python train.py --n_layer=12 --d_mlp=512 --rope_fraction=0.75 --tie_embeddings=false --init_std_up=0.0385 --beta1=0.95 --seq_len=1024 --doc_mask=true --dataset="wikipedia_en"
MLP neurons of a small language model. Each row is named by its layer, matrix (down: output weights) and neuron, and shows model dimensions 64-191. Each number is 128 + 24 x the weight over its row's rms, rounded and kept within 0 to 255. Numbers have three digits each. A neuron's up and down rows have the sign that makes its largest values positive.
After each neuron's rows, "fires before" lists the tokens most often just after its 100 highest values on Wikipedia text that the model never trained on.

L2.down197:135127132148112143142191144104165136117138118162131137143113124124128106103089148098151148123117134129123138206163083144158180115175159119094097125131136134121118141095073115126093117137127131149123105133167104091127138135130102133122158140075124135126141092145122117132106129125116116141158129152132129130127108132105107129149114116088137125175117150138118138192165085090132141127112
fires before: "p", "m", "mer", "ed"

L5.down312:128135164108188156122111134149111155108145139154139157151083127133101112107178156148156089116104104118105154103179132169141139133132173161114166086105115141146122149136114163122115167156108127121151140109145145131119156094127097126171143171125113137152178167130130129150116105120114166131148089112137079139132096096132130156102172128139104138152126084133117106140131131117115112153091
fires before: "st", "ion"

L3.down479:135178122157147104138125077109121152114111150141134105162137141085136168115147156081129143135092107162135121123113150111120115161131136118135128079134175112078106134158142116134124125124129130142137132119095163078135113150116104147117114143138075088143103170117144158140087144146091130141094190113129142148165160167181162111117179131126114133166153134105138147107144159119142130164136
fires before: "us", "n", "c", " be", "ad", "es"

L2.down469:151127117123183092088143166097137138135160129173092126146110133130086132174143100133099104137114086113125126148110127108105144105149138128099138107108124090126180131142141127107102146109156122122123125096155145148156134117160139144150132088132127174122117126146120085127140071100140135144088132117139083092146113164099141124103154119106148128120110146103123125144143115132109104119149
fires before: "an", "b", "es", "in", "ot", "al"

L2.down154:130115131103129116148115091147104120114113132114086128143099125085095168118180161121150103167135168102112099117140081077106168151168134124117152176123124148062138121139132119109152139147106124089186140176124132138068158135138121113116158119147084113103147137182097101172140126136126129166128122126116125115141103151132128106140144118128135075135117104123115112127111091191106146151154
fires before: "n", " the", "s", "p", "er", "ell"

L2.down346:130177128133107128153164140143173118152132127177149102083089123146147115150123171125122137144139095144130123116127109110108119135174130125141130105109131127153136087113168133143166138134131167165110180132150107140129138133053145129122123152153137078144109130129163104112131131105127111136101129108159099130177076110140113146134155153121150114119118092125116132117186132128119107107151
fires before: "o", "un", "an", "os", "u"

L7.down301:129134147106140124141149154095140124112108152139117151117192111156139133122143134150075120138156124148130119164132118105097156115141128121108104099103134130055068147071103101117137127129133143143168084128138120137087140140153124128119140118165137137121151168082107127096142175115105123110147154125141140114104143119168073112055087115144153146125121167110104129095122147126128140095150
fires before: " ", " the", "her", " a", "e"

L4.down490:106171135160154118146139159086151129147106128143098161122189139134116133140099143122113156073148132148149120151160109164125151138056147142093145149111122136134142142094113152149105167134110143122080173138121112161117102125173149120145139117128086105080157140176108115107143125099139115154110133125124131192113108157103127142121096154141126110126085123146137130150124120119097120103123
fires before: "it", "iv", "e", "i"

L2.down447:133093151137164140175100106111136094098130166131075151109134152151145129081128117169122105132145149156119134134131117099107116098130118103167088118139130094123117147132148119162091174139163118116151092137104103152121132147136147112101140140146157086120113166162161153137134172127127093126133127116154144060130124105130098105110097122109079115162162117126140194130124132152151107131099
fires before: "n", "s", "et"

L2.down79:128136137140101145151160119134175126094105093168143108133140129099143129134109088110098132096154114149130125137110138102080104145143127137133100112083138155112140076124153095137116108108153101127130140155121133181093171090100113173134101157138101192079130165137124106127116130132143078092154108088098177135132122107137148123133140143144110124166132109119132124163133141147105108124141
fires before: "en", "ing", "g", "f", "h"

L3.down211:103121079123097147102130130138113117140112143117135113101111160088128135142174106099146108138154148099110238128159164093078148148155126121137114133120137104166163093101149118135115115137129143167098120104138113169123094135159108123091130171135131144129116145152145106110145177165137108126112116154136119147146107133105070119110127132126117100131089129181085144127127150135103136106126
fires before: "ed", "ing", "e", "6"

L4.down87:115147117137169128121159112083139086140120102141111098113169098097102161171110109140130068087099096135160145112126127126127122123135138111114130088110119157107117107162107114116124155102111138121079138140181089150199129100114129144156114142104073115115128156132099118098089147124171123102107143138154075090117121132079089136118099113137127166134118106138114122169144110133115165161140
fires before: "ies", "ial", "on", "ut", "ot", "in"

L5.down300:120088108117130142111120089141139150125148125173140140124147121114075123163136113177108126100111158157139087117110178113111145105174108111154127155136111152109069162107122126151118137128123133159152120145114153127139165105132134130101115081110109131131132107112132160115104155177169131104092116131125114097099127114130129165129135116147103100135171140094104155097106156123165145110113
fires before: ")", " (", " ", " |", "m", "q"

L3.down415:108170133151109121143150093127177116154144147142092135115107157097137118112119190161156165162135131100140121130096115113122125112135112082113122145113124077145141133153127133108108142125120142149134122139140107140128149112105121117118121100123159078131105081114137172109135114147150129112178121123129113163138098099097135145137099093082074133093129112082084148108205148118102125136128
fires before: "\n", "le", "er", " to", "l", " |"

L7.down395:155124137169125208138133088091112156138126132137106105062105113116146108159120153115117108116155135148133141104161122170107127138152101163160134142118121110113091114081116187104076154170110145135110153127138103132126152114135175135141163111134114137131162152123118110132109170127135139123108131159160107118139142100124194121085146122160099114166109121173112109138136140120104134140156
fires before: "ions", "er", "ra", "ion", "it"

L4.down30:173068130136133115125146114123161132140116129159133134094098121163160146179174126109107139093096103083132128157114099164136117113109096160138199062118148104146115114099092152148100113119079137118060129153133127101159119157074115161140092146146149157171117155164117118153150103116126117137087151157114097120143120155143126159121155136101159099083116164131136126100137153107120136107146
fires before: "e", "an", "b", "in", "ic"

L3.down361:197119155125138111126114102108122121155120082134136141120137130137148174136091093135068117174120145125141129148101129115111163113142147122161137096100092101150149142139127090096160144153123184128138134120096139151082131124118129095109104107148099144162124167122118146112143071081116130162110127129111098086144135170124097114101127120123098129093095128099145083127109182150128186122109
fires before: "y", "n", "ic", "ity", "ical"

L3.down339:104137141111072097134118119175151119129110124133116124162151109137133146137092128065146147128169149151096114099078138128105141128122131115125129179119144132072111140178099117141116126118151106131123073162129134130143144156110084158130094147115146096110139163107128120142164127110093152119114146116152125126127133135136167166081147139137112113174133102167123182180177064173106171116147
fires before: "n", "er", " the", "d", "ch", "ers"

L3.down440:173118115155100116135183148147099128085148116132127116092158137149151110092137148111130124137073153146131054118115110124157116134165141147144097114164101098119105164116152138131092129156130160130125123143177148131090120101107140167106148130103109142107121097125139127135117139133110147143130118129106141112137129154152136156135110154160111085132128117113114122148168117109113128140162
fires before: "er", " |", "us", ".", "y", ")"

L2.down151:142126113132156149155127134147107154137134146143125147178109094158105139119112113122135123106141098132138152116067178086125102117146079116147136167131144129137079093085180117114162146118105120117102166124132132097089173133170163114096118127132137107197130124111131141126149117128164135070070131105149096134136115097126117136135166142074113147142130137166127162152155134106154099143149
fires before: " ", "t", " is", " |", "d", "\n"

L3.down210:104125104131157151116097117175115125119137143113145153140136135132130108123167090142143099117043116105136137137111138095148111116134130125120110096167135097144132109153129090160144091112172089142137138140094167092133127151125124144133166117134111100065140089142162153120149106114108157110153110139113123121158130083198153096107104077121095127130131163111124130124137128129076145147154
fires before: "il", "l", "t", "us"

L7.down61:148166115115100133130103129116116109122127117158110150141080173117120142152137118124113133089109107133142111133126186141141119171088183158153117131113100139112125129107098105119137135135145108144104148149118178136096079164102127138136140125143097116105145115111123144157110172119113167129132112134105094156109161064140134127138167107132127121124141176096157098094106139105107098164070
fires before: "er", "es", "t", "i", "mer", "us"

L4.down306:102101134109118114191131139180155115115132149132145133128135126106079142151123156062111169138118122164149110127142138086097128119134110126179092115128127127143149130091108077163147142151122071105160147129133157133096131122104107134115114162157184132127136124164128128118094123118153104090179117100138139117156140098154121146111140164108110166116126066140104124131124192128128139113131
fires before: "ing", "f", "g", " a"

L2.down504:149173153168107108130147112113159150102167139149100154107130118123094153090138148168084153131104151118103120123089141130169139120121124135156128201113154083126159127137165094092084151119131127124091138109134119149133123159174112151163100139138110139075102155116157110176129109140118114165111130154135118094122137144117123142122148113146081123159142072118093129124107138167116112102181
fires before: " |", ".", "0", "–", ";", "5"

L7.down134:134119136146138124130137110129115155113168133123133143042069081138140119183128130116122112147120109130130110125109130172144117103165156128121117128147167100128131106126118165150109128162122147104123118169149115114106114118118137169136080080133123155164128096148166132151106131142136116098134115123129141145079132135179131178135087122148087071136164155119125147134127107080099140103145
fires before: "ber", " |", "s", "ct", " a", "y"

L3.down464:128112152154161094145092107193111139135122118106110123134127150153104117082121149068138121123115078148099133104191128143080119131142124130139109131127119082110106115143158127139101144135162148153164144198115116131180136127139124105122143124133117110152131111155156106090138109140155135123094144145156087149143140120115128147138134117116164119122166102157141178138163129133128099133142
fires before: "her", " the", "es", "ive", "iv", ":"

L2.down52:144147137142102097140142107101142135165143148122105188138140112154144103145117124130177121122104108175091140126080084077112124134176131110124128155126144152169089117095131137098108115134133094135134141123135129138123136156117163152132144128102132130119170118105084129121101151130124100094140132105114115095135112170130146177156122114101094136104076131129114140138124145141147098112132
fires before: " ", " the", " A"

L4.down137:169114136132093096158142127105111167137131180166115132109154113154082162106154138124125139105102141138134079131122113128161112149133163144091129130160095112134114110063099112112103128159123146135105136114091138169088091140151167140144127104173125123079099141149144115108098131140115127141092094129128153130110114152142145085140106082113140085118127120154107106111117138157147173101154
fires before: "e", "t", " the", "ch", "l", "g"

L3.down266:119155101143132161189076150115132133123150123117102121170137102148106149120062099111119128133150136117126187123166146122122157096107120148139177121087118081176091135088127132147141164149149130103100146128108135139130122144139124140091165154101145093123165103108135092098136152126163113136088126109120111143089123098122133115138124109169116160093112101133163128118100135090156111085136
fires before: " ", "e"

L5.down410:163114106096147134157109084118140094160142165141135162108118132106090138103153130113130112129126083108132110123139155144102138137156117129133105128134110153145163178135138115122112143105148113074153124161100121155145117099154140146106105145169127120177137150100172124115072114137123103139131125146112085105162079154116116105100118124115078165134116132166104161119150096125128092108168
fires before: "g", "e", "s", "k"

L3.down412:125115127119127162130128140134107076163126126118091121104142129129141128136126105137147148155138124167117119147115131115087097169167109115153139147115094107170129144114110156118156120066114136170111157115080142108139166133097078072102123163118153181165099097163073139113145140139117117155159111131118122103143155102136129145121124154134112139179102121129118123102133116105127182088155
fires before: "\n", "==", " He", " The", " F"

L3.down120:131117143129130117154160114157139099068121122158157104141153119110128154089097159150175108115105134196137104133166140123115166137126125113134127092108115102194104119112137091144112126149139172154109130121128092107147126118141160123139109113111135128147158190166101106147135143123152137124135126123121118082151122155106144135112142134110096073147076101101104100153132178156107130144105
fires before: "n", "ist", "e", "ic"

L3.down144:108073126141136097110122109130103079139145102120124144132101169153140125111148130138121126126118158129142165133097145113192137123135097098116102119137163134112142183120165104167109097137118106113114144093122145120186150160121156125135130131112125121145134129138111127148081139104139123145111102188105135157131124131171120104155161136082146122103116081142106103158126112110172154124083
fires before: "e", " a", "ing"

L3.down376:111168122120111161162107134125132143148112091154123099128136124139149112136102126098111103097131110114145140137185159117141123167113128126128148113094102109100102115079133166136130128129138169125138124121076133129154140146123128107117161100159136113125128148128140152127098148126142125140105103175144124113107131100134153121111144175103106135111131115127106142147118126122141112077087
fires before: " "

L4.down118:133103085138149157101097165145102153118131139158104103091151159146133098123117137117170112116119137080112141140141122078117095122186135085118175082105176106144169180108142071146124128124091114130123113147137166141119119154100153180100121128134129113128128141157125106119128164112132129093102159148118067150146123095121114127126170117110137139129155126142110148148120144126129126106117
fires before: "e", "ing", "i", "y", "ed"

L4.down220:081174155096140125144118146134142147105107142111129145094172130163086135171164151087181116128116124103149156159163106083143115124113123113124103086115165121139073154121138095136111130139134137146178120144129121150105126177130136157139111151124117126120135171137123156138138165152102105132146085097111107132163109083186151115098191103142127159141121137124132142113161129167126142155114
fires before: " in", " to", " as", " by", " on", "."

L2.down413:124123159156112123099120140120123132107136127125130134105141143091143091113133123147107093144093088099116057153114112115108096117123197152114157138118146122137121150136149089158127115105113129167128159130103104108109171089145123146106132134182121147094115154153112128128158102106139118088138120177121086172156149098138103116139105151108119118176115143109134155131090087132139112110134
fires before: "r", "em", "it", "e", "ce", "ab"

L4.down274:107130153088160099126100111134083120096098106108131161137103160115142129185137133106147117103123118146146115162146163119127141138132137110158095087093131145169069149181134113147140118151153106121159135150086140152104145153102090119145117126149158096117169139129087112112137142098117108119144116167132126136148129149098148134095119131139095119177105150135150141095133106134119099102166
fires before: "s", "se", "n", "ld", "v"

L3.down219:093097125087114117153131122135182134119111133137130095180150112096113114111123120118168106146145114109157113119103111079129154129189111123164124137140131162098076114167167105089146130123101126154121132158135134120127093135131140142110107126142175126119095093126089133144156127116117117176118131117112089116104102119122136147148145125143106139157138111146104097122207133124162176114113
fires before: "er", "ric", "el", "a", "ri", "ch"

L3.down314:135143127100181156154103118109124104092096098154116113194155136099103067118106106102109119125111128121125123111128122149091126121127153116145079141115122133112089115094126154125148125100081124137136143119156094103159154091143147158107103087134126120195156143114091116140134111132126127075141132123169125130120110139082101133093150123119138129151173152150106125128087116127159132101172
fires before: "t", " of", " ", "d", "g"

L2.down186:122095180149136115177143135138113125127134101112118117111155136124119117085124167138091109112132127134171110104128066120149129098121146126130081129088145133101116134116112140120135109171125099147133093121126103108104130115118115116158135125072136115122121066131128122152103120101138081130145138158104142108078096115147136157144108119087127082155083154171143133129171159124144124105113
fires before: "p", "m", "mer", "ment"

L5.down72:113160114111095186133142098107161100145114134136107135137085116135140153158115135119137126152124167155127122128150159143108101190127183087110118099133126124150150118149101134101104129110106138135115125125117124125102175143102091146120149122099119146101091115172132113136120105148160136129162118115150104091125079068156128123126141125112066159141113095122131083169118156102132123111156
fires before: "ers", "ed", "or", "l", "er"

L4.down335:148105118109130173140155144116116115176101192123099136110147096131114135111139169168143118121179101130144126177120125141106151139121124129165138127106136140111132080131075154104120127098158124150142150157123126111148115173140118134098116140095094187171105170135143129132127128148110123125108151111146128136132170114121144147129135135157100128129122092180111155152120158080127134131184
fires before: "==", "I", "A", "===", "F", "C"

L5.down428:103137163145132144160124099160107121122085141098100136170108173155077116136108143124117115089120115140099122104175143129130134129126131148106148121113145124129081118110109112124106139125116131153128144131151128115119129109144144115150165117137125093081115110138158166137168133155114106119112126178132112125129166117096134182130084108160149094129169114111111078128144127108107124084120
fires before: "ed", "es", "ion", "ive", "os", "ions"

L7.down291:124146132114135119111092150107110112120105140088147132118132158111153126138179112141148106142117155105173144120130106083127083109147102136133149129115142109134077133126148118135193124132133108137108144139099111136070133107142132184172090146112172153117135081112159150139124164129115130163139123099172142138118114106087115185117089129164095173095113101124110142071144136110127165183119
fires before: "ch", "r", "e", "y", "s", "il"

L2.down70:149137118094128142110147145105135108129126116096144118146145123206100179157083137105149139142162072116136159135141122135149120123124186137109124104143125127149094153100133107181198128143135166099121150138154128129136168144094142139129150142133123121173143140117095125137091137101118109119183138114135127133110125118140118136143150114179137149111125118099103133161153125095148105141102
fires before: " |", "–", "."

L2.down24:161172123134129154126152096138138123154153137151100093112099079166113150113104148113088141110103141120141096131075148143170111149122115134157108128127134083116184115136168118105120166133169137138112172138165137148086143158111133158101096108125158156098121121129121181135159111177142077178084119123142155103130115091111165127141156155086079150139110114135150143116168127151142154128121
fires before: " |", ".", "3"

L7.down483:160126145100165104117123174124130118106118105139123140147166087115127167129109114102110140119110088126136079124154150134128141120132163109128094096141151156067113109131172142076114110131107107101152085118166106109129150135131140169111130120119120104095136107163163116118121114141130160129104117127176103116111110117127118079101161142147132132114107111116133176131139147090138139119084
fires before: "ial", " to", "ies", "ing", "h", "if"

L3.down306:087138156098106161134070056116108144156177163108141077094097157107085142118090127120128099140111133138120125150149147075067102170128153155179120114151148109120070114084085118140150107110119122138157118102118111100143133118104155120119130168141141094120127158103118110161134125155114143119131121173128112100124182143111157151094131147113128129114083129135125129149091131142121106121103
fires before: " the", " ", "t", " B", " P", " G"

L2.down6:146100131146144139120148087107126122124172141148122163088117146111116110071140121155185165151168129147155107129103116136087114088170150163097135095106124153109121105111118148145130154153109157175128097138126137147103097133145102114138147131114127138131122124106149198148094135140081112151112093101106117159137151118133193130120131168156099114151172096131114088143132110068119120119179
fires before: "==", "C", "A", "The", "==="

L5.down87:128095150116171138146133132117140156134151144144114156136141119114140091136165151176127082119107132126111121159135118070099123112138134081141157089145140116157122127179136128155129166122156107107161138132130176091096103106192155131162145130090135077111113118124159131117125134132135131146128109114161118125146108150105149092067106106149120094109113152132153159114118137122064108103121
fires before: "g", "t", "z", "n", "ish"

L2.down12:111109142138167096095106128097099120133134127136128116173111144092137156118120128151122123136114159122126082151147133157138074176120116125131120133126108119157132111141077193059152107170099177155094134116117127101165103154116151100115128111116114120106145148120142130116163150099155090100127127137095159157124133118142146130114130149135128183096126119143135105172156141109058128150160
fires before: "-", " M", " P", "\n", " C"

L2.down423:149111114126136093114168143090158141139110148144130122142092145146137173095199115146092159128134091133119122148138130104119134103147124132166114113124144109147179132092143110138152076135133139100114110112106134096132130118106117112085168101127118153110156151175086106125152115085142105129104095105112105100164110174127139154163105100162115136168150132087132134120129134115122138134109
fires before: "ork", "ou", "ear", "in", "oun", "es"

L4.down508:105147114137112180103157120067129098081086136130148096115151126111111116142118142150167138145126131141136176143143156063131142102161129098128097100141082121142154102123145170141129149160125104136109111146111124087103154130129083126113132147121115174136111117120154126134144131140102123145122140180156118096130104121128135124125113150130124145146126141144125141181090093109128128126121
fires before: "-", "le", "ou", "ur", "ar"

L4.down44:136141106163155142128066102133110100126112099166158099097125110100142172142056089067125126118135120124108189133158099164117140130120122128113140095125115143093142144121120157122127111186135139125089091108108108144196118164131127111139161099126149094140113152124094176097147142124152130109133137133127145155170112128080121121172128162138169133129084092130123142146138120073117150150099
fires before: "m", "ed", " ", "p", "iv"

L4.down242:124141122137112123117079101112131115182172140108121160088116132100093145113133132114144116090139114099138154150099062128138086131152126155155135120100090139134143171119114181128137118113151134144140142140107118097138123134142098115173135106119163163134112127111094139116107124170145100125153105126138168120116128129121133130122142131089115122153121092091121146124116133153112127121129
fires before: " ", "e", " the", "ce", " a"

L2.down412:102158110154107142150142119155099097169147117111149136138162095130136117101117144127132142184137128117176121157163135127095125143183126127155146112115152140128126142082138187121140117133138132164142128162096177142112138149140118078124134114147154119148154075154116085117097145165105109156116142124123152099164102125122124112134114155099173146173153084111107142099093154151134119141107
fires before: "\n", " The", " A", " H"

L4.down140:128107110133173143136135144115147098137158107106141127109145184113166112115123152181158113140103126110133123109116092134081149162091134141101185095128145083140105162095139156090133155132142140140097157121103147095174100124107169110157176136129081099116129148159121123121081100144133191113139130149105121161158149140141132082147140142062180109139096130166122124108111138155115116149132
fires before: "e", "le", "el", "ing", "ry", "t"

L7.down394:116113134148088159102149154088120107141147127149116137121132119091143132136145163096112137122076074097117105130112164114088137134131098162125125132176144107131121162136123125159111136162098152161123136161055116144158089134183161105115120132137177150155129158145138119123107138123147097144109134124136116108146121100150145121106140130128123111160111118122102125126146153126130097132142
fires before: "e", "y", "n", "i", " m", "ge"

L4.down235:106105122092113126131145096139129130132129086154154125122150087106140158103137120117088130139126130100106100186077151140148176147119149133162078166095099150144100142106098158119114100149118141096125132134134119114128122101092093102136096121078135075101128121089138142149094109131116108133133142129140136086137139097121087114140124147124122125104141154131121114144125105113165140106119
fires before: "p", "m", "mer", "ment"

L5.down430:089119100136111151132157121158170105102113157174091142119167129161166142147123100118111102106126121120164158168090146123098129160125109132147126097140132145149136146112153135137116100166108167131077116140136121125162180173148116153127108113076140144061107107167119121096144146131107098109152140162161122134101087166141093131108112168185142104125127154107171097137127119137145154090089
fires before: "d", "i", "j", "v", "b", "t"

L4.down411:164182147094104139125179153114102140130097121158132126127152136152157167147112104098185141140152140109117150144106101112098089153122101111145135158131109142087079149083137165120103119087148105111146116143156115142105122100136133099148123169103124140132138143112100108118096098150087138147107155128094138124126107078120132106086149172152107153085144134122137143145140123097156113154095
fires before: "==", "===", "en", "=", "-", "The"

L4.down27:104158123119155114134131156092101113117111144132117171115109177131137121105116127120116101134151145146087139142152149120165099119127137126116106093116135097132147155137170151151134120150139144107129119098144152111136144110184120085077191114138103092103138156069150153104103151157135088116139148128084166121117133112133139129134119114129106146127033108128134144105127139148133136111150
fires before: "m", "n", "em", "ed"

L4.down46:118115132127092153177110076099126156168155149171148138121121136073129098135131169137116124091154107102117084096093130139098114152138112092125139175106114139107091161107097132133100168132134111146147127161129115111127131141126114136123142122122128157060133076122093128108133119110130119099147121101150128107128127128100149130134124154120120137109152096094100139134112122150133142076102
fires before: " ", " the", "c", " A", "s"

L3.down346:136146113146098143117178100118103131177134132125140094120172116128104152108100124136092115125086140130128097111087100076124160107121120090132121146154120143169107177180123110099136142100149136141098138112126141161133122146162152198152173122182109121109116103128115103156172136147147146108113136149131102163150136126157102121088132119149116053124139124105162135111141089136109104130176
fires before: "h", "r", "er", "n", "y", "ical"

L2.down61:097124130142094191093097115101097120139115134131097141134129157127147139198116137110148094130146112112111141166144137150162155154123148156126138133075201158111136159093109160130166145146189186115111097103109094119111075099154138129156133145111109159111122139125084126111107201160116116148096101148144124104147100121135107119158113129104152130121153141136099134138141144191118124129124
fires before: " in", "e", " ", "ent", "i", "ing"

L3.down168:094130119110191125132120150073125141096151156124100128121116085149154096112141114100097122167081132182157130125117153118119148116149132150142111122210087086155137132127133165139150128123108144137123140133127130089145100117154146120133122074128091145175100142134153143107139079160173115106165144147163138092152111128131131119124124140149124158162109148127142132121123155177098150137130
fires before: "n", "ge", "r", "f"

L4.down435:130122127162102124162108131142146089178126117110162133105109094147103164126140128092104124118172146159118099153113121096100099176125105133072141089133110113109090143068129136151136109166201146135128137140142140076121120141165118101107189152122141130124127110135122151122148170124103149133163142142116148102141135098149162148146095128124130122140087116146109139112143181112139120110138
fires before: " the", " ", " a", " his", " he"

L3.down226:122089111159084148155094104166107143127126140130108129114081137106143148136141143119117155127188165138153100115107113137106133126135110176168130121148127124135117072152163134047124160153127126127139092141156162111113110101099112137099113098138140113107129121124096138113180103083096126097122136141133110109114177165066153092127134144145144155128134110159151168105122102135122096074136
fires before: " the", "a", "ig", "c", "er", "v"

L4.down169:101181133128173165172110140122133140124135168113136112122149151134116131117145125108136148171157100107176095089136119074126137142120142116115191145129149113113079075072143172127179133153170135130099101130083126140139108099127132133090149095110150128090146136142142134113104106153142142139093137112150123070147139143167131133114126121123130096129122088119128063114133131102142084150118
fires before: " ", ",", ".", " and"

L2.down246:130168143127141153123113122123132141119156112089141110153120140133117125107093122139099128137080147110168140142175120121147141119103119149158142074142101146145149139127140160168133131122160132184076146127163125115112161145123109179139115090126140125131122089164151119128108146116088137059141085151140129074156101164122165140126137147089132124127108137150138121153117118115092135120116
fires before: "il", "ar", "an", "am", "ur", "r"

L3.down299:130155143112173106135140152128175138154125098104086153137086115130092142145162135127135083110130140139126114141130124114088117085137125150152133140133139095128134107138081205161159142086096139125141122130154133156113114108124133146129088154146105139158138108114113122120113089109142091113125100129165092074120131149125185113110138093194137124135147127133157131122130108132160119123153
fires before: "b", "ut", "f", "end", "ent", "z"

L3.down324:172117152138147091134111095154131149162134158110128088106126158106095132111175146084107089118165132143131099112119105135114118118147109136125139124099147152162102120139107110154106132113170089088100103123131148172183116108157155102112138152109120097101141120133133144091110175084144087135104127177086151145114117121124121125147150169112098129081118106145162127135124161102090129127106
fires before: "ol", "al", "\n", ",", "ing", " b"

L3.down296:112134139161137132151151151102125126137142103165126109108130118165111161138096111145126134129129110137141108169114131131120172130100148097115131130145144119160108129111123089178061136141116143115113126101131117139140174134167114116180154095143138102128083128139145128151128149131145133111114137136148092150159153137112139090150101128117115093095134103064158110122098142138114148081127
fires before: "t", "c", "um", "it", "e", "i"

L3.down203:131093084138141129153126121093116143112137145129136137165073151151140167128183138112123072080091161134126164165126110148077104166123138084109116131086136148073117115168150148103119101134143122108150096111118182144150129126152134109097197135128119114086113132120140116157148127122116149096094110114172112098145109112166132145101128130161123087164114098107121118153162100145096124124145
fires before: "n", "an", "er", "ch", "c", "ce"

L2.down360:146140136113121138104164173071129132134127169129106089102150125129124126164129124156141141160120133118155095146127130114113098110131171134158133131123152109107125101126106155130121119095097086122098122132135133116127083128136093104101086161085109148106133143085129106119102078163131129156126120094102109123137144085124149134075182151131097140106166107147085144168130129064072120118120
fires before: "==", "The", "I", "A", "===", "O"

L2.down479:131128114123200138147090118129123105131135128161095169146122128115101132110094121126129136135154100137139140141145103087112147102151149153112166122092118086119125112070155105153116149142153138135073144140085092158166124153120107143122165142141117107137165148139150136125129123117162129108086147134137159110111143105089159150120151133136130138108089111105149108128107148108128075089155
fires before: " ", ","

L3.down18:127183133178134116140134155144129149093160134158084132119102122171133159127121187116107165139146174113116125137128155133168114136118148149122140114133120109117134132145108128158112169087076151151116094156138118152092130177124099111127073152137119115109126124096135149147108135136134092106164156113102114103125115130088130155138103132161050129133150125125113119121151143139136151078131
fires before: "%", " |", "5", ","

L7.down369:086177140112127085115161108124169152139129133150083123106142112123153124130084112096139139103093145117131152122096093140108152159087121107115171156108126134115151181173145124097149126097129099121095156143101136138104144138184132150127121150159154138105110109140132081103189130120168144125161120147158133175099141102128133128138115133111134077128151131116127151136092105113085123120143
fires before: "y", "ic", "h", " of", "1"

L5.down48:117141111144121141149133119084119127189106128104102132158121098105109140102136135133156127086108154146118104142120139096117155185119093105147131153105130110125114116075099148111126076150143150127121118142157139148169121133119118139068126101132105080134151146126138084097125164144118090139094097134120109141139139188115120160096111138156096155111132170088131133132135133130138092133125
fires before: " ", " C", " M", " A", " L"